Part of a small language model's weights.
Size: width 576, 76.2M parameters.
Architecture: RMSNorm before each block, rotary positions, no biases in attention or MLP, tied embeddings, attention and MLP in parallel.
Training: a variant of Adam for these matrices, 609M tokens.
MLP neurons of a small language model. Each row is named by its layer, matrix (down: output weights) and neuron, and shows model dimensions 192-383. Each number is 128 + 32 x the weight over its row's rms, rounded and kept within 0 to 255. Numbers have three digits each. A neuron's up and down rows have the sign that makes its largest values positive.
A block is one neuron, or neurons of one layer that tend to fire together. After each block is what it responds to, as a language model described it from the Wikipedia text at the highest values.

L5.down103:115105128103098121166098165114145166170073131166130109204178087151095044211137136147125098129114132135164096127109130112113123115055180141117121058122148170106100094186057065126119189153135100089140121107078103178156094177201174177164131151078119131087159115141091116176206177120143127110132087156111056125071132153183112160141135131127144120086123166143127132172116103121050170127113114160148151115115094165175168114100120101117123160153133153113116138186106105119131076140141160156141071172165132135077141130180158181094070153151121139075105093105173143143123157100135130202
L5.down142:252099131127157148134140142151105154135118124129116126147131126122126137095156156057115107090111156157182123115043127133105117151122112126143063152117118096131121140122122142068132141110144112122164145107130149119128094122154143159127136098129125111129200148136164155110133137104133104145134149088169148119127114157146185140119160092119171143080094094056161148120111128124142125177064232116117149147150131144136117142126104130091123149148116131097197129136099134138129132098085148168168164136122054164108114142129133192131126211140145063132128148057135103134051118104121114129
L5.down607:094068125121059101126132086086102096097131147133173135132117142147138152159120140183140166163082125163146184168117149163185180144130120127120139082125163110136159113121178110096166124146113149123188079091050092119118099110108143193128156133182081184195205138105112145078157038160109130136098126143121164147135162161197112111175161102149097082133146159113131154127128144100090173081156157129106105106090109140142134153123142122150125157088138130081141095144129089172119118094162125130082097153126165149121145099070141166156121087116090166145149118199161123157118115070166147076
L5.down799:151141112142122098125126111144187036185100107136168130129145084138176145164121124163155094143088100130108137130142155183069107106073146090103111171142159178134097137179101191124128095158131129061160171122093168082098158118146127135065085156057088154093158169175161053091183125117184119167125167095103106097152156128154083159149094128160179083152109078180169116181110152130157151192079132146127116108117111101203194168121133105144172162161146079127116150103129084116079176148167160122151122109128119143154147144076132158091078185115155092144133133149085156102117130126155148098
L5.down907:078135055126151134151135109182164075125110154171120151132133128178136141131096203100197163231101129177153153127143152192077113134127076106140154038149076152057180124076084189156141121182147128120151074157132191087113070117155176181113103143164111166142106106185122152117135150179100120149164130121119120131177119083132147090131123137102075113146153160136113087151128086114136147133091188123190118090109118118108118169164168132116129107109064125164172094087135085180139157092124112086141060129153115111141177104124157110123088125104127183162202089112122114139100079110147116137
L5.down1207:132135178099181076158089179093129120173102144162176125069134115129118156159186147089110140080047138169129141139149101141148104114062109164110087059081109054112098118132067148119141125126110147092107096198141080179141093127196133151116123154201100166164162134158154084171147081162136157128067167118162140135100123162173154111108141130172120093130082097100122102146128120112126124177073116128107163108139115108157160179144132114149073080124078180097093137150069083156111140132094109135078109151123128141138133143125146110065086145101137116135101123150140071207095142106118145154
L5.down1370:171172064138116129112077127145111108080111134096179102108175168121105091125139158134174152176082189179128152144090104128082159116138132140095173090131118126100129142095121126170101128122079120173096108142162117148154157120165175131120168149098197119149100123081121100095112057130168158090169140098139102151136127102145149094073177127109109099136038096113141198139223092114081218150095142103132147143122108120072133188145184140144170086064137111131143092103113125156166159173124127165098144138082076095116127111107128146165079142129138192137104085055088166103096118088111153133
L5.down1481:175133113108143094105079052141150068142150108106176070119094117095174172201131170120122144135088142116154120154132074119150131123115055160202118068132085130038104129186104183143131185113100064120110099100178112142121121185096101106115052143135152202161114161138056110100121109127152061110148128184101145118154195093134115114112113131151107082166177142115148161108110149133093136109075160121042155099172094162146138124129090104137114157162102128109107119129120097110092094071133088118160115132099168100050150150112132105140086144136110143078135094136148117134118159134174165147
Description: Chart and release details. Years, colons and prepositions in music chart tables, discographies and citations, e.g. "Released:", "(1984)", "US Billboard", "charted at 32 on".

L13.down531:077062168149118087204158132156144094123151160118155034147130135171132136159142155078060123122116121221151153153074100136149158094110102134081129058103139126095089136113141140082164118111151179158116169156081142143119157103098105123113093083158167125125111103130162088114137083097112094094179181177093126154140106167124076083118100103150111166119191180133089140138133164104116116140122135136116115110131152179142109173158109128161090146136108121084124095127155131165125119122159089169087157121176118084137085083168108124145131115159091106173138148148115071131091101105093150107
L13.down594:104067144116072095154181159162175086133163126139152142145085087131078106078110102116103168166115162128097117112115108156112140147100091153152135165160156110174127150129116108107124125162154159136087121078166173128124148059113149115109123097160124140103091109106127175128132120093119096136097124119148092119126133197112142101199117134118071170087106164117133096121165182108160138059120150086134176117143104065087040103037096144110079173114091116143125115097041123223178155168101104153139190163151112127116148160061083093142083103204114133143148171122133098137146043142138108100
L13.down626:110094100035149138128136117159137131126185118131169151161176160216119117114169157124124085110105110171150149153093217209162147194101114090133074147111106110082182135160181110144097138118150142087103127159136112127190124109133102082134130164124101122102153129142095137125103081087116096124133157175163148116093125136099099128176109134127102127131219182142148059093125104176119160079077031120059100060124214111125174159162084095194182091136110154145173058076150132146090173134106113082159125103095100134148123129157075160135116144118135143160109110156087099166120090095126081108
L13.down1237:121088147122147079125106119175148139172092145165088102107155124146149134062120093169087169121138160128077109148141087162164174095158123129124111079107109131072120142107169146165167112100126113068144150121112076122111116115143113129153153145148125112155139120189169116097093086149151162104134146169138113170145116132076144099134128142169137172115010151132099163138145152097115129085104099164168088193111104103134130124072102136141131167108134128128111171115113078176164158156127146173144111147140133220141172154123114141119133078086142143129169165145161117120135069141190065124
L13.down1270:066104122100154117184155131143117122121142125129153166162114140111109084132109128165142085186117126062155106084116146132146092169127092103117180154157093150124061113116144083134114124121180080100142150050183061090156155204084153066090142117230107131155125164080104129171152144133119130189096161108100124097095164106111110160080074116174106148115107140147165139104115137107123106125084145142150237153090159186106115108160126115086096129130114117108089097118082140132095126136075149098113058070100096137145157120168133086143112135118156132206156097079138092132114123169153126057
L13.down1365:128087156120119069142147142136071126112114125093151185182127109127129106098101052104111153137135067111149164130158179145121183143158125074121110155092172153105118077089156115068121211144162109108104149070154085104146122149147128113114102090144156158151070124126141221159209083122137147096174141178115099113195118159116136159184108127138131200094110123143162159182160111122120161092097140091163128185110116142050085101128089135151098122160087102159094140110132136125113116187151132223137116074126133146096116095192089159170160107159092139161135146083129062190136162142161107109
L13.down1514:199129072107111133185142116139132078104114055149112085125149093118153126119085161141220101186122122138141164086176115134128134177189094136120134206116192098124144188119107166120151157107175135184108120190140083094145149123110159157173164132136088117103163110112077194087159107143106087089112147110172144153125130098086141114157159109109145210172017103117095172173167087147145133152144157145108091229064106174102107077117125083139101127105090112075184151157097187085156184154132113141102109132171167118165156084143129108164109128124107123169097107083136133147170128101123063196
L13.down1532:113065158120074083154150120126128096139136110130105156139122144129128089112109112161082146155202182139080081142144066153128169105141146157159104090151133139159115113106177107108136152133162109074089109098135107136079096170146152130121118124151119087223109133124103211189153158138105107121110155113119087072188124097149101099123110194173090174098174150149138100210153148155143161154153113143128114149060098109096091072114036163134150104149110085136109103117146099180163146111115127188116050098115132174159154125129142088132124162115165110081160103105128135218221070158110128074
Description: Complement-taking words. Words that introduce a following clause or infinitive: speech and thought verbs (said, claimed, assumed), plus nouns like intention, possibility, hope, and "in order".

L5.down301:112164115186154098108150113160121126081132087083102176184105102139140117131058140122123155114190164178081110097101107125155192136101145214133187117086123089106156192105116101093077080154137187122123088073113128113112104129126112118135077117136089169136078138113113146124133207124099223119146110156147103086093142142101124158103109161127115075108133121119083113088156102116105103189143086206109178110130138086121135106154115095137095097089109124170116165155135112135137140086091114117168189119115179074105145107136126170142129163165132163121136112182152127166151161121117155094
L5.down389:224116117155097120122133153122138112149068159127082162136132136108141134154137100134129135129073147174110107138091108148152129101116148171091097085159072136120099089118073120119087127112093048095148186125151114151188113122113041137097074122171134089093164070106103132182146147084178128133134087130141135150123095106113108152094136131112157186080085129119089054124101128118125127058103139121090144081095113151119126124189073082086173098131122125121150108092160128110129109149146080135166086102140162093127083108145152138140142161119132120069154153127124135146138075097157067141
L5.down395:141111205047133120221165100156121165157100102145143126084157125172111108105114126161145122139174177092101116137113202075052137167118125116095125158098123065140109160136155119132078146180158118158178078144153094136149067199092144102182146136158131061100168102142147087137115100113094133109162102129144187158180053125110126106062135149093137137144068092133072188158093081159130114143116169081128162103141125065091123145158117139087146115142091129126109159070177145119177111132072028148118121183113127147105127114157185185136106108081143066127188126049117146133136083124186123138
L5.down572:115103179132114167036091132127151194155151139144069128218109167121126157125149149153093118114098105156132078156163091029132139172130155104089202106125157121084148124116127125177097129117065158126192184116154138133094107114099112065077143169122109169111165074142079133109125080110152122149115171093120133138122095144069095151054151133162075093149122140108125141136145131073104119108102115140117133161129128125069173125185167167093177107081088066154118130062118099079125100143079127097156131066109148176139145131143054108135125035073112125131160094109114105196091044178151171164
L5.down785:134130115103122126120173122111128092077122117111120110134103088150125131135148123135088130080081153150104139135155104166141160143195152168184110083118073110099124120201134127103162052121117127142145132107143122175042164141136070056155130173131094174129116164134130131178155152122109135087102125154104084101097052142051150117149158087132124156157194136148122100138188196123142139109104137147091154091171177128061085130138147119075096129192124101153162138189129103134128070108140122091120153158117216098140158218119153097190133089128156114067121081158103123090127140077161140167
L5.down967:178092159125104165096092104166111170109096158100126117149091095159098178156186161087135125091087131062144144118131128092121159125103098127159111153109136117089104153098146144134137146124155167129146093143120149130120141134123090109111112134179132066077162081127131065148150164164063066144094153155162111133144164135134136107142093089104112088112156139111120159070147136094124112189091152137158179152110102120146070118077124129128074168156058138147126076145099151118101133116131124173124153141133128063157083106154110108103144158044120111125119128106090097125144075143081064137
L5.down1372:148116133148109126172077145095166129130113147155148103107069148093185138107105154085115134119164155144137184195165119120148042110084141109177059103156102124168146104136157136149112123047065138127075075115158133141136116099104098138121098105129107103117093140193133165153100135148095090150092111122175122171065094130140155148112150148127148144159113095074102168114110120127126159113072151133088145149130107139110154141124136120144136079160116160131178176145136132140147141102097175209063145109117187141177104102128148164129135103134127127173110190113137140138126106183165085087
L5.down1454:170114083151134111124167111153073130175092133195073127169136141121128077114157166138125124161059120137120129102102118124112122154092121177091150063134141125095079129068083156104203164130101138082102083157112142103145126095165054119104160143069054145105141128138110121117134139100132177091211099186145095132075134098155160111146101140154145091146088137076091146112140119137127160037110127082094139123086155100093121113154104087140132181113112146144094122121099094079163082098193143089131195140096140083158097135093134122144145178092135147105155104139114114165064135059077102095
Description: Early word-piece continuation. Second word piece right after a word's opening capital letter or two, mostly names in lists and tables, as R-ik-er, R-ama, J-ia, Sh-ik-ai.

L13.down233:129150105083107095163200157120133109156168108131141170161102130155132150129151123181098112151075190128151154134073156140115139164071163116112157128166112134124098111155093113151099148152151135081141141092102092140128125114150078143082142122119096131119113156203131140132130122152142163123081127119154124102087135184166070098127126068079164130103126112105108071169109142115132123121135149180124124076169120087114104095132129131148149120070120110177167187137068182146105132148156142150166135120119105043115059115129141066105107164111085155148107142182133090143143136140077119107
L13.down431:125146121163131116114173159050135136113139157151110087145153147098065110095142080129142151132190129174114142167121155090148083129156135124118116050137090065090151063093133126151172150166178086089159134077151155048180101120107100156063143135154171230111119123077137118126085108129094110095181142125100107110081168150143062208071103233136076134131100116135093170176128140127089114142148099129122188151164134090188169155113165104144167123170128124136143113111130137155183102140203088150143098102133138156139124132116109092124104162111130118122114127120100106080119131151142123112
L13.down910:162160180142157129109166104154131098192161108103155138097095114072193139115129091174150113173131127115096097087139142116116080159091118115130118152082133149193108129112074126096124114106114119109158207181132122158142196138103125172169104099091066155101135134109096156174108063147112152123104132116120100082151125125097085130125155158142100170173191148155075095161128148051133077120111131090188169093149130071175143173115126088152108083161129092125112168177151175124109074125159174112127135131157152191137136131149124195138029171142159108127119105124132109166080133119135145120
L13.down932:156121173061168182135150146128118129156150090126111149107219080157111138116130099082105117130027095123143134146104155154131075154115135068109143098145133174113185089067137144116128153076170070084064133169129178116124141204167110128102120156129123126133155075145143135172151074121181159110135121115152144084120091180135084144148158117160169076159228121120084105090181102133083159111087196120115148079135093118143134187165135137122144138087107116036137104127126092105194149132155114114127104094159114138134167093145115128099142206188095164139164129156080135102081124156122141119
L13.down1086:169161083120115161139136159136096136195127181109118154131118131142162126111088156089167122135090130162090138091142106126151067127091114113071143149134202165128131134119112146125099116176093097086113120182128129182131161084133109143136138163140097129124119137100128170118076111118216094124090147139090132161152154147066122159176093145103154138112186112153129081170086108202156106132164135126151119176099091161103111170100095174160130120125076140088163145138079116136139093138142123124127139160090091084092120141190107117069135150149148121040117120097121099156111145111127153117
L13.down1094:070121157126124127115135182118138089111133143157156101084170152076126090124151109126122115130162146115159098123144139141174091106159102131122150096161139102126112113110076120150177114172033154139144046128156121159048111117160100119106068054086109169171090110164136112094135145122151138167154134133125129120131183129104156212175175178153171079126119141141191075059067098135181139166160107165072097069176109119101169167144111118159224116168087229148137139122162156161113199146125102115080135154119161224145139137129102109106148145129148136052105171122100076124031097140182096135
L13.down1185:117119078104089124177174153159144111139184125133154153163163147169128139134134143158086115148123102156147153104141165107126078170098189143110129121178163148213137136146119092119104122098158122170107177126088152155132068082140090168115089122139154105103208140069117123130101123116109139146129121104117101120077120101165062117111083167142168116111186152123139162085093162109122139121172128150127158062128104138151152087105167141131143135093163136197118084115097182107139077157118118155190115137142173111107096177114136105137098172139114125159140154165159132126098143174196123139
L13.down1518:113146128142080131118107121156092118161160168120113190106146085089177145078144091151111139114050113117097111118115159125191154172146141138151109142145079160164166105145093167144122117161092180115132141115154126129121145119099064106136197165127102132116163115188152097112132093078177110112114156181054087124101185066112151091105098100115152198155173178144100115126100134148135134158161180111120069116136127084177120108126148116083074083128179067147122162175173143113154087137090124129134123221127135181182095172074156166093093145128111106172090125119120136113113104106103118090
Description: Year tokens in dates. Four-digit year tokens completing dates, ranges and citations, e.g. after a month, a comma, "in", or a dash ("1898–1906", "July 2017").

L6.down723:138157080153060079112098166099073121116119154121101128162119159102117091116104111152084087067117127117086096086089117127142109144200166132104170149136163119078111143147146102125191167141111134118094088126079127195150096102165090111150110117077146161165112180123171182123155170145104128147112119087146171138132087147142122103089124202142118178121073143173094193174134126110149164174114170180126088198131173125064096077127181095067145111151079168178165147113163183153162143139112144104155080138124162114148163115109136160130117196192151109134164116100112111145174168097151199140
Description: Name-ending subword pieces. Final word pieces completing a split proper name, mostly personal or place names, as in Byr-ne, Isab-ela, Sh-am-rock, Rem-y; occasionally ordinary split words or headings.

L13.down194:085160129103160142130122084145153151131210115225110118103094145094161086155046126156193145135129077099135141089176158109140131120125074141137117132114098117166188091129162175135134105109119096070139112070129099134085145152159092125216097153092145105124090129136171091117145110133162099123153111078142167140176073102119125090118137190133170100111161120160096116141124139121159130093073105114140163104161118078147180120095165101122116101107073144083192125159125175146098204162070123076142179107151146169134120126136111083143074152191123100149105140048141116160084118138156145151
L13.down500:140116118110112122164161085124102104209178116131099190134160113114140179125154165124150115131143111110183121136143125074119145070104138079166161125124111122223118083094129145103147143129137093186104118156147139153151143151137101161105158141118077154104143169166130144111053103166057097134153090132099114123136067109111121169188098122140111160175124150131050155095118083107086123123135110091080102131182217198099150096105145109121103074126114140117136126071093145131066036124087078133099135112145115176118149191120159156216101163144115135172143148089098162119154117111133097127
L13.down633:130127096172107146101080121132100116128024120164167128152147133099161150087164113125053107118121101159097125121173140136090133184104133122035128148080114076118164128146100097173154137126160089124109106137085111140121127139131112166082103063142140117141151123153131102144135152124140138125144134144103116132151114163110162093115135102071114054140150189135162104109126157074202143090115153105112152075167190089117165143170079107138130118136106130166168129079145141119128152121155104112131127067175158238139088148199188141147193152147112101149133148095163105134128144141136130100
L13.down689:141096097127096141101109065139150090077143158135158096098109131163123080036065178139206195162100080150103167110138212107175111118201127053099095130138104156091147167098119166118138100096089070157146148106118149074104098134169122144094172169098129118194108172110175115128130149175083106095182132147134163147075128149133144088158124119112107116040210100122141067152147129103181092106115125106129188105163119129146078201063171138109086131139118145121120110161147116116067107180098138106115100142113144091176124107068089121051111108115143222133078097111132130097143152099065117111
L13.down833:105157124137148131154123166106170128207113127153134164118079159167108089129117172159090097161120209149128095118076121141123152120087076134113106134081089167134104140125174133158110120144184147120124144151117150125152110100079068115096189160115089067128138203162137096151119133166071108103171103121168157107110138137086118165087181149170129133099043157108083160140164187131118154120126107115152137147139139126146132085168190178116157139127184091143142081153138146106061183147129114108114125110135145148154112127118150088173111124123186171159171114134173184159116113112104090098
L13.down948:127164104141182151093174105100179137131139139115119105211129121116128095092137093131100063137089122159110210130135151141121106173160112149189155161123138088155112073062189149148081156122178181125123151170130160092149117122106098098148118149125156168138103165147140097127111149126124040043137168122106124129105168121153124106092140081122173092110053059134076180125154161131105088094138157159164139137096116109092164086081150109167134140147165087162130161154160147086093177126134114108148155085153135152128095155069094188166120140090128074129109083144089170140121168149153107152
L13.down1202:100093107175123146092180113123148138091134104139158111183208117147130184105123106146164126120125128135126206074124064123114093102147155097179106065145130107116129131120111151132094093087133121165096107133147184109153057106153174129063123107156136141151124101180182125154121099172139168072085130107112130100153175154197118106188099121141102164103103095132154166128096128154092124128158126134130083139122139133161128108197132140116115093085065111123143105197057089110126132156121106081120197092144129119081053160101126166064112110098127164119102172122075140130142096129055092137
L13.down1491:109158133165159142084108146117144148092213128146135130139125141166154124160135047141104171091159136182071102159160155111161081139149073127178156114159114095139130081126183122103105178103143140136126184135100089095142123126065064089135089117080075090170088148163024172189182119077085127133143110148123175099147122155103145127086161144186056139110117119217093113144145136162108114142174107080053114144168160094110121142131112117105115145089133052106137162113109153058103145135156171085148170117124182123103079111072109116152158169124146144075116188131139116159128106114114150124
Description: Foreign name word-pieces. Early or middle word-pieces of transliterated non-English names, mostly Indian, Arabic and Hebrew, like acher in Kacheri, ah in Kahlon, anth in Kanthirava.

L6.down60:141112111142124094135065139129118042170135121121145098093092106064176099120099139206137139078101092138114120156135101162081089142094141093130148111102161139139111082184110194098108119091106080149158175125073178131078129144113113146056131164085174130154138169102163077161143144167152138168128153092072156142124145159147061139178103154144165097157147093213181077119094099129139133154163132136084123093047126153149177178128120112133127162163082141066133118129065091118092131153125160125156111087165146150161178124144171127136084103168101115077180149139145121159095136107162218175
Description: Four-digit year tokens. Four-digit years from about 1870 to 2020 in any context: full dates, born years, film and election headings, list entries, such as 2001, 1950, 2018.

L5.down20:149133164066145101093142100062069169157145157146124095043086143179098158112153117111100145106106085148176147090124093159143137107173116147142057112133130153129105121071143140146109149136148133107154117085153134154122065183123116187124098210118147093125153126169116141119152160112162131215118170123178096120129148208138074142116180178134111097135144129159114166117148139086135143166124112094109140209134118093144128075104103150115120151146157130112063164111147107152167123137156109076135145143099124200124111139126144069093112194119137035135072161136123108091111102132141127111
L5.down76:097102123139138182132095078109116124109141184118139145099107150126113122131041146104122147160116107113152170109106143136124118104174099147033166136158152149146144171136097183117091149184131083102156130133137138179138117175134196121157097165116140106116132160166137130100114086138102173144056141102167112198137083125119125153106096139144149120193000146120091147155117117141150123109082125143122107250182148122180126103126067145120133134208156104156119167091142135106101102090093142119199142135136148158204094149149180129112117111151094043156109079101157127151136107133155120122
L5.down565:171165158115144126170152192107117119113117088091111125142115115123158084103117198152147145213155168126131121122092180141113166108164113128138171096122176154095134131092153100150176083146160153123177163117078165118047126124144129139127134160131146101152136145119126140132154144151163089076117166155099160172118154129122136141157130178133157135099050114235182149123205150168108167119119117103185073160132127160108144131155159174101173133169153039093138130083108117115095162180169127101148136122101117117159108136149092155162154121154098065101142166108118088197098131174124126148
L5.down587:105106157129168081079153141154092156140140115137134170083124107176104169172120140114093169119123129115135144116128139074141109089152160126147113119127138102140125175065130127122116109197157160155146099090178147141157106223118137128126132219102163118078073124114111135123073109150141134188127107144125152109073187158126096182138153124135224146148149130166109156128108100114153096108166129098126102110177135104183190104117027113128145192146181121180102158149118132131169170109129152053108139119124163129104127136111162111149120122132086055127079125119150121115091112124151187064
L5.down1038:125116171098130114113106108139108111128120175201112172048120128102113107094154051125095134091161108157158182124096164137145114140148101135173100112104046144131111150111108109141076072123142150129107099083119125152154067169114131158203092126052123122086126169135160102127063133101159116163114150124151130081178074162146126136124127126182117125147155153143111168145095167105170134090148101141209109100139118112155142110129150116093222139125125142102133145139132185060107174115150169050087132169071117180159105160167145120109134113106080103181136147131082101154169137160060142096
L5.down1065:115064137147167164166100076147116088116085145174140129176125146158151156113123075102101068139074128191124156081202112149053132161120170117144176107137037119111173107133077174166087159178157082147155136109129129161091151156159130095091098150112166109140144150124175134141147142126120113121131115121107154194150117163073123093111126125111101101153141136114122123132100137199186120154049149162183153082092139110185176126127130148106079143155154133110087141120059104142114143202109137153101104109111099152124153168135165105158152163130123109089126150118116075121132133197088146144
L5.down1179:153218130129126151109203141175110120132118078097155128075131148144153118150113135158119162125090162126175074128084149100092117046130108174176137122142184124101115155145157163145191159120136110076097127083136076142166168092106104192112157066142167143132115151157164132128111171175107116156148169111123118133130148159115121158110130193115073118168150143110143088156122158117117122037145068105164118102085105187143172156193127127095130115102113066150106104141131144115162167115135173120163156142164135161172151128137097145087148129134156112114087119164098078137124159163013129124
L5.down1530:141074184099130149153146132093124148148117114120121126092111138102105112097137151184137137156108111145141127152091205136097167134128141088181100136200150144118110183078155136121099145141147102124082142118122142170129122123113133157170135172135219125121144141175079139156181155112125127075143101098082114171137117135077098118088130118097091070097162094145081149137151096103197178231167126151126126094092061122111186166116148173095075137147162134114128134156120084080126144080054173134122110129079086079142153117117134113072135063093131157118129106067153078102109129163120080164
Description: Infinitive to and modals. Fires on infinitive "to" and modals (would, can, should, will) just before a verb, after intention words like sought, plans, attempt; rarely mid-word pieces.

L6.down232:132159150122125147160102142153162103138125171173107081129155155142122131081150097108066155126172125184150162193121141159078144140135164118115104135153134170121150123152155137140085158136136114145122088077145155163114099166111104123114138098148102154123130118103125120182119162113111108121162170150091117141197130128104112111101114168182176106077124148100122069075095171163164156081142130139096154159076123109081159219188057131183160193117100148125150108110103131154099139064127107128111065159120101189178165136182127126131167157163131127086136159162163110136094078057119122097
Description: Modal/infinitive words, name endings. Function words after a verb or noun: infinitive to, of, not, 't, may, must, never (failing to, refused to, doesn't); also final pieces of proper names (Awad, Hahn, Kremna, HUN).

L5.down61:148153172115160112130178157178145124159069136068128073140143118104076151144130116121110140159096151116139147091195114135098108118132083127081106103073132160173065082120099131155112163132146123095139155119095127114102124111149139059109138097162020139176065128107153139174108122161206125125119128095082125145121121125114119133127070136163126142156131155081124062155092160099152147080161097136106112065174185076124083130153176162106112123173080158145089127160134148101136188082140078074155095114162141149127157165193125154138171103135133084102118145128142050162048142101147133183
L5.down94:117100150080138164111126142125157169188142121146156171135174099097155068150099125177112128119157116167098098146161135147098130080101104114080170079095149129139172188094186147183111154207162107100106123151078123115129145113158160059108090138137112123103187172157110132107105103093114097126200163184074092089191087192132115162173131095183062100082154145111128091039162109134182135124140156113112023122103078164097075131091161141160079108119118189123166115115129125084118106138136150100102128099107118142141124066134152190136130058168084171059078121203157075121106096112126130112
L5.down113:186137050110162136105130091105183139146132096143138140097112198083196109101094134092069158133136094137213126143172139128186093151161091106084120135110143100114114119090106136086159183130088151080100116119086115121128162169077103125100115066147094132128108121212121141166129124081169139157151165110118059096096155159097188196157100119156145134084012187134133191146152134104099075141152141186076075165143114130191102121166096121125132127154112093100174164157162113138187180208110160118142070126151136107150089103110148173137077045172139131089140123225128135067120182155139088106
L5.down212:166086150077089137163067109103136154152134075190081102064122105093150072109159151127141170088168114176138119091115147149093110087081030110111117147079121131093160151109162147116097110145091098074106131166152148077071100140125158098118128083159088143113083157116147061142156157100100159182172190158158226130141116164061104103176107164130161095156075112161135169138149128188156126144130173070096136150117162140130130140163070183196171156176119139125114087134081145172168191156155135154118114185165121098133088154114160183071136134103165145172139134106136114135119189132094119181
L5.down266:075143115054123118095157077102136174159120100112141102153141144165132141095131134088195177090141166099130155186161118055161134177170081141121164126185084108105133116126128096065159087118091151095131134188140135116117123124094141209151129142147147168146131161144097130128133143102059159143101173135191187124164104169109154111108103177183061075142082127122141153178117105109113097124132248131112135129108148075073167139141138116151138109113110085115164118128064116103079143129113131136149139102113101102124101145141067163160088073085087112114172192149119127119153148151167140153
L5.down396:189195126117174103127147120134141135127101128178140156207145137100139144120147149172142115113168101117146168126156142120075115163109058082165107090134112136121125101142108186099086131049093148133121118152113091105111138066168092134123116108121120147145178134165101104111158086121166092099106186156127094100147123179136126096139111089127165130115124077176127172162093140108162111111104158117144090138133184108202128115126113135152101107167079147158162162113140106089131136135178148172134128078206113089125102142164131152171129126135107128148117122125103102090158205120127192105
L5.down669:146108126118145092124116059128172103183116061120176090111113131130162059143052116149095179104100099180124197125108162112060111113130111124115133103139134108144143106106156115166111124070106124086091128142083160167119179087098112148090049111133103155156098141156124133141116145110155101159145129153123126057173103163122129088085069154136193063127168122145130089164143187106128137150139147121104074077110162107127190101128128142132129168121102073153119028155091098115124119101119115095151175129153078079133139141099082178188125155166142123094149131153087109082150171118093125109
L5.down1103:165160098146115150111185163128086139174150199071125121112109066048137075097138127100123109155084123123136153152110220186086143063145101137075150088066128114115089160153134148110100121090147124118104110123091097123100192154107147082118156109091143092135090159121095128125198145115121110109099179177153150098128138154234109211142144126159109114102113164152096100109158134106121098158098116073051110164212123114154146140159128106179175144157124150080132155119148123150193125096125124036158126143196187108151159147113104178088107116129148151175125116117098136172098124123111165185
Description: Action/process nouns. Final pieces of nouns naming an action or process (-ation, -ment, -ing, -ery), often after "the" and before "of", e.g. reconstruction, discrimination, completion, passage.

L6.down807:177109159092166160087144142181136131183115181110131089115087187112148111122100156128157107092116163094134106159139157146075114097190115100152140066157142141142162101102178101179129111124129125031115132156074162129120110139098166118105085142117090122104122082124126074164117078116126167118175104123145157106077139094081118112083096176163163097161141142182146135125066113102060115096144083127136055198118096065126104130166083172146096074150090114121060040100110111083098147093085106164145099135139110127065142136125166141146115131079164127122111083123140090140109140120113104092
Description: Noun-ending suffix pieces. Final word pieces that complete a multi-token noun, such as ization, ation, ity; weaker on other phrase-ending words like down, to, winter.

L13.down63:071112134137088066158127140153157103174128155149114155156141112148144129132114099147071166121097093121097092120145054097138101147111089197163155106099143112156124121125080115140067136136167134069139184107085124170126093168117166120078118148119126111113120159064141095145151157122125151086106126149123094102090139104105093129128123115145126090114139194138122124141109123147107124113130111137133147153157100117080173095084097167144146167155183082100133174021126154085060118112111182173171152159108160126127114153143124194122086168085149117115138079142142104148140058137134157108
L13.down634:096065083127073121200114082124127125101162134149128157126083103147133072143151106140056164085082096071175140175090116081111076021097143087110031131082130130150136098238192150096106108073087084134205166119118155115127125177055076125164117154137150132129146117136101117065085107117172152144118142106087109112091058179121123144130092111138112078120180111134098123149147098120109048113198087176142124159149150105111170148113085116110132121153132093140081141118115138131083089088144138165115102120130167126142136103141144158131153084123107120193181146116156119175095107148139125166
L13.down682:136139141163116110115169147119103113123124186145118121136144143152144124142086102160119115157109168157150139220137119151156161087093116136114084167133111091147120202143091114127136106115185131140132198083170178133114128142184143143110072184107160148113161118133112143150156125123100127099122166167127141146167140133086094068174121144154117116074122077128066134116154099130118179158125077086104149116069104103171140114165136131099119131130109163130173126094136126144101116092101108140103068110084151140153143162184136123103158085191114092127171106089156102150125173119107111216
L13.down1000:104120105163117143118165079099163112139072131116130119157115132120110111133121088150112130132131180084063068192079165139125115151165097116080086174095100119108123119099076143073124142127083164131189135164140180090079152127093144116172132136191124192098115132087104113185107100114155148148103128110114118171130165097127104142125121144083137157132221141121114136175117151123174098163141196117142118041149185097064153053132161144132167091138024070104068128156153135103123136128124122105119173072130162097122156078173097149190196105103091141087096116155049103073089086080110135127
L13.down1051:117145079142141134168134097215082135186162120130133100107124091088109108124147166082158105106166126070157121109157182139133102088165106141169121095158062119135133130156103162162096194129133110109160117153164104102141151112141079187143183108126066118085161124100077126123110185107118099146107105118202119129101161084075142129123139102114147128116112174138131149098159071165067206124168094120096092090123142106097117130130132082086147146148147098167099155149111170112083112150059136114120132072122125090076126134110122121149148195103096124132128124143103074122175119170113068190
L13.down1060:171110137124113180151174107100102143134088079109118111176178145097107155150115125107123179134114144054062145088142157130121132129104059124127194151123182127116146159098140130104158152116113172137143125172135178169089114144132109146167128129181119109129165119089120092079161134133093122131076170112110132151110101134157089115169110147064100061132123126124079133136132106109090127180107179159176109093099128052092099123117122171120118104158206079088085171165069125170103162066113120124126149113136137079134084138097101159157117115142148094161167097086104095147017115107126155085
L13.down1105:097120121134133061120120114108134155130187067125094113171145165133084087060072129154127093172124145114123144115106131121145093141130128146132143179182132136119113077128076120144128196182154182114178107178131108191100111149167113086062090160106098180157084069090136165176140110080133162070146093108118151086176143152084158158148153109109142131095106100162099148121150108104101175163189119048128116082156126052128114124171049141157133150098179098172104072094122090116104134147107176157124157120110104107123129072130077222113081114109083098124122150103174188096158147193109123084
L13.down1195:142126154077115107210181145140097095150169132089130095143097106109090134103098090110138076155102100126134159136148191158111102083148099127137089134199152150098143060081068160073142120062134084112096091100140083092131129114167196087144090162189080081169097153175153086179126124079118127104127144122081150093140105153118074097112116128132167112121187128140125131174141131096098099122133116109140166033120111091139104117168083165108133126176089123157133123102056185112137179086117136113157099074177121122125109109108131150159169095151099073069096064145142133129103075144085164161
Description: Event nouns and suffixes. Final pieces of event or process nouns, often after "the" and before "of", such as demolition, reopening, redevelopment, conquest, death.